config = dict(
    hidden_size=160,
    norm_place='pre',
    bias='all',
    init='uniform',
    init_std_o=0.0,
    init_std_up=0.0347,
    lr_mult_o=0.942,
    decay_fraction=0.94,
    max_seq_len=256,
    doc_mask=True,
    dataset='wikipedia_en',
)
MLP neurons of a small language model. Each row is named by its layer, matrix (down: output weights) and neuron, and shows model dimensions 0-127. Each number is 500 + 40 x the weight over its row's rms, rounded and kept within 0 to 999. Numbers have three digits each.
Before each neuron's rows, "raises" lists the tokens whose logits its output raises most directly, leaving later layers aside.

raises: "ically", "ics", "ical", "ique", "ic"
L4.down99:532495519453540467414510474534511460440537474509493532473455557484419559501504498427558500501473517496504493503541522536443489508551546467512559415478454420454527545502521526496513504546494451493486466519525469535449467609516546469444542545450455477561522549477557511512544471517463505543525495480546469441435472471534505474523549550542536487497489472431508568514523496448506557534392

raises: "ights", "ath", "il", "ater", "ft"
L9.down911:508473497456569497466519476526452635524541475476541499467542494453439528506500525481469512499437440545551523535524479505517467532516514433423542485427507505484499437515576537533511444487441563538520499495491472523452411496552509467500556482477513531469566466529405486527537469501507476489537497548536549547495442605437489496438537478534506561529499476532445583431518451447483547483458

raises: "y", "or", "on", "a", "ol"
L3.down271:496568515532475471477501466571444523534504504468516493518470430547529577507516500468478490455468449454506495473552545503509456459463482461526527492451528477525478486452476531559542490463471525538559435496462499452410509504503502488513549553468505582583545429547451531522511501479455551458461487474450512539515489500500412488512530504501545603554487595504549543440508511462478465469490

raises: "one", "ase", "ases", "r", "ased"
L2.down626:533531506392363518466530583515467432470463547454492493473493504508491501475502511452499499465487467422515480550504517453505506492512520508535569525525533530534483466515482516486494446514445436520502508499478445523535516451561508568499481503488580529546514451508500481539542494478473479402567514511414524545456472534556498439478503547482496455559527457479541483488461470485602550466529

raises: "y", "ys", "own", "a", "or"
L8.down491:524511485469502495472437479465522509516478547530542452434498552494439522424561492502524467475440474464577478494502497428500448476507493497486530482516512550518462476501410561482455535477489537543525578524464466476417443504514505429491484566538467522566497494446491547524498503459517501459543465465435482539551465466491495521566572518434524527576538540568507586446508547454567547515479

raises: "very", "xt", "ight", "ve", "sp"
L4.down211:547469496447407571495473498511490545495567501435583531487571523484476514546480515488477561536395455534462489525520493412534460490474491461587514492433489550520440517450529579494505488586498460500499478478507528533472481522552517520544548536478510536466522531506471524506461497513425513501484486479490474568535522590446478476413438463484503474533579494487515484472457556461466527505493

raises: "ly", ":", "y", "ful", "ment"
L3.down185:475476458482525509506438373471533487446463468483501540604475485480566528511469454570487467504464508433543494554524482547522474499494382553545524529471530547529520557537475503507515545446511500577524521457529478442541521586442499524509503559533481530501496491544524575482438427528592544471554525491489531488498498512443508479533451497509496547428539480515498528541541542484485489495552

raises: "ear", "ears", "ang", "pr", "rit"
L4.down95:461511496454496536521535443557504513510555434493460511527482503530514486487475470520451434545516414508555487545480463490482554434469505575471542456445490581515443491499481465465503441564456452514483568539479543468392538540509499528560519566483508476488549527475576579542547551514475473550480556463454566542506511581466440440560534535501521453513530515498524471558514531465485533461499

raises: "ight", "ay", "iber", "iver", "c"
L3.down718:455606532478499564483500524489482507502523467551533464463542510533471522486466511504547535515468446508428473481534485553473465532550437562492541450435515512513446514534498539564497492486541478492481502445523499447534502555485542422458534483513504554491559426491412495472474492499516465448515501510501496570573455471432499490453460576495492434463516460494498435483459564509502493523450

raises: ":", ",", " than", " for", " about"
L9.down278:572454495479423548560508393428460489483517434475476526572468552477519384543488522546537561495409470424478506521469496537489507481565468467495503492527484558527483512522500520508527516493538500474450508474475511503527436569519491509506458541514439518618489536498546546502422450479550565502509456437442449490573519487470529527460498507532520472509489509576490508510589479511512491489469

raises: " son", " daughter", " fourth", " third", " fif"
L8.down841:503525504477511460526543537451448579514513537480499455529567484458461535495493549515535508507528453473445467551520462559448539553450496406448457541424495434535562531481530459472574494490480466575467448510522487539501511451498417608562485546432550530476528489534491462504559554483484470437463491426487520498546449571487534501448497500433515464540571488519547558518579537499474526497463

raises: "ical", "ician", "ics", "ry", "ic"
L8.down119:519488527403484544461411502535463469531521549486471515572537521455462531519521530502517477505461454489465461503471458571573516460563464493499506547516462555502465482507580510519452531546487473511562514534457499423473512544456446517473488550519495526496497500552480560592468485436498423495446532432460516530513552499480523482554567532456547435462524500451524452570528498423499580462506

raises: ",", " |", ".", "-", " and"
L2.down537:528532520534495502553539344559524466445585484492492478470491523485568483462410495519434535520488364529424523466517485473485482470525465504523535477502518530488475488564543520527518505468441529556451532506525496518479358516488496492555481537514518609474504436501477530511488519537494539482552508471453504536520506526493524436509486563432491520505513457507602476510491440513531503465533

raises: " |\n", " |", " |\n\n", "-", "."
L3.down701:512569528494451469511461532492453527529524537524512442513462543522619442487450463478435571501522496568531519501584556562487507490487467531478506477508509566486471441522483514460533525549482463551489468467580472546468493497515523530500483536547520580524410457540522511508445531479502517501540420411539498533473509527536455483460518520425491466515568482470551483491563481548500516434539

raises: "op", "mas", "ians", "ine", "y"
L2.down866:516491492483461567473425516539483486496501561544539472454518492548435480481519550574473503469566465508400501534524505543524478476477438459595505469489462419483521528540418524477523467492498550486524517479454461511562546531490449521482467505534573523558471436581480504504470494485559530461497551520444473439492457477511446527471480509504546495515455505575511620478415443535525464514557

raises: "ren", "ner", "ri", "s", "n"
L3.down824:487538538529436539517473479536468562490524536516445504540515506486548461405458471504404435521488471525484576484511442467475539498525495494540567571534513445470489524526536467550490488478521519483512540533562531512455425459532465489475434485504540573528499510583402506454522424466494564477499552507527441548472479539506437576500466508505484478490539520453514517507483532492461529451459

raises: "ize", "ty", "ist", "ute", "ater"
L8.down373:537452489483592484445538485557464492533455419497478507489527520583391412473451519492469546496482521499541493519568505527526427531497504494523430496523498511475471477468466533453491493479470453507538516455564477523557573582526538454546510577440529455491479508499554524516517516480484529539551429489504458503458559506449500498505535404474459481475554503513535452534490493549446475467445

raises: "yer", "ren", "ning", "s", "ri"
L2.down368:491525558496485516523477451557493529523512595496421546572502561550471464455540494466412455509476511560490519494475405532491493475494485471499546497513567461506538509491448441499508461513508534467484550464517487502459487460584496495432493532484522554512428479507410512501488429466492580508474539437520471493516451533473485559606476507551505500468535500464604556552502482502440521459508

raises: "n", "a", "in", "y", "i"
L2.down846:617483475450454537477490504546476469379494539514534480551512555527494535513525478504507524541456505498432521523512455501452483492539522528503503551477520553511440513457495535543540441440481437480520536501539508507480479494628502497618599559514549495559515546448470501513497461488479506501476500467500488508512499529440462493512424494482563483488445475492530493490474515423487524427441

raises: "\n", "\n\n", "a", "ife", "==\n\n"
L2.down562:506418530506448512530509529505495474436499531458461417458456463515533485485479493505519506467514458525513559463455486464546521510521450550505490553536492497528525483481510559524510490470566474462537457569516505550482484435468489512512503515524470455508568535462423475566504468465556497464448501440459453602524580547458511521631475533487561517489499498489541545489549512449474511426542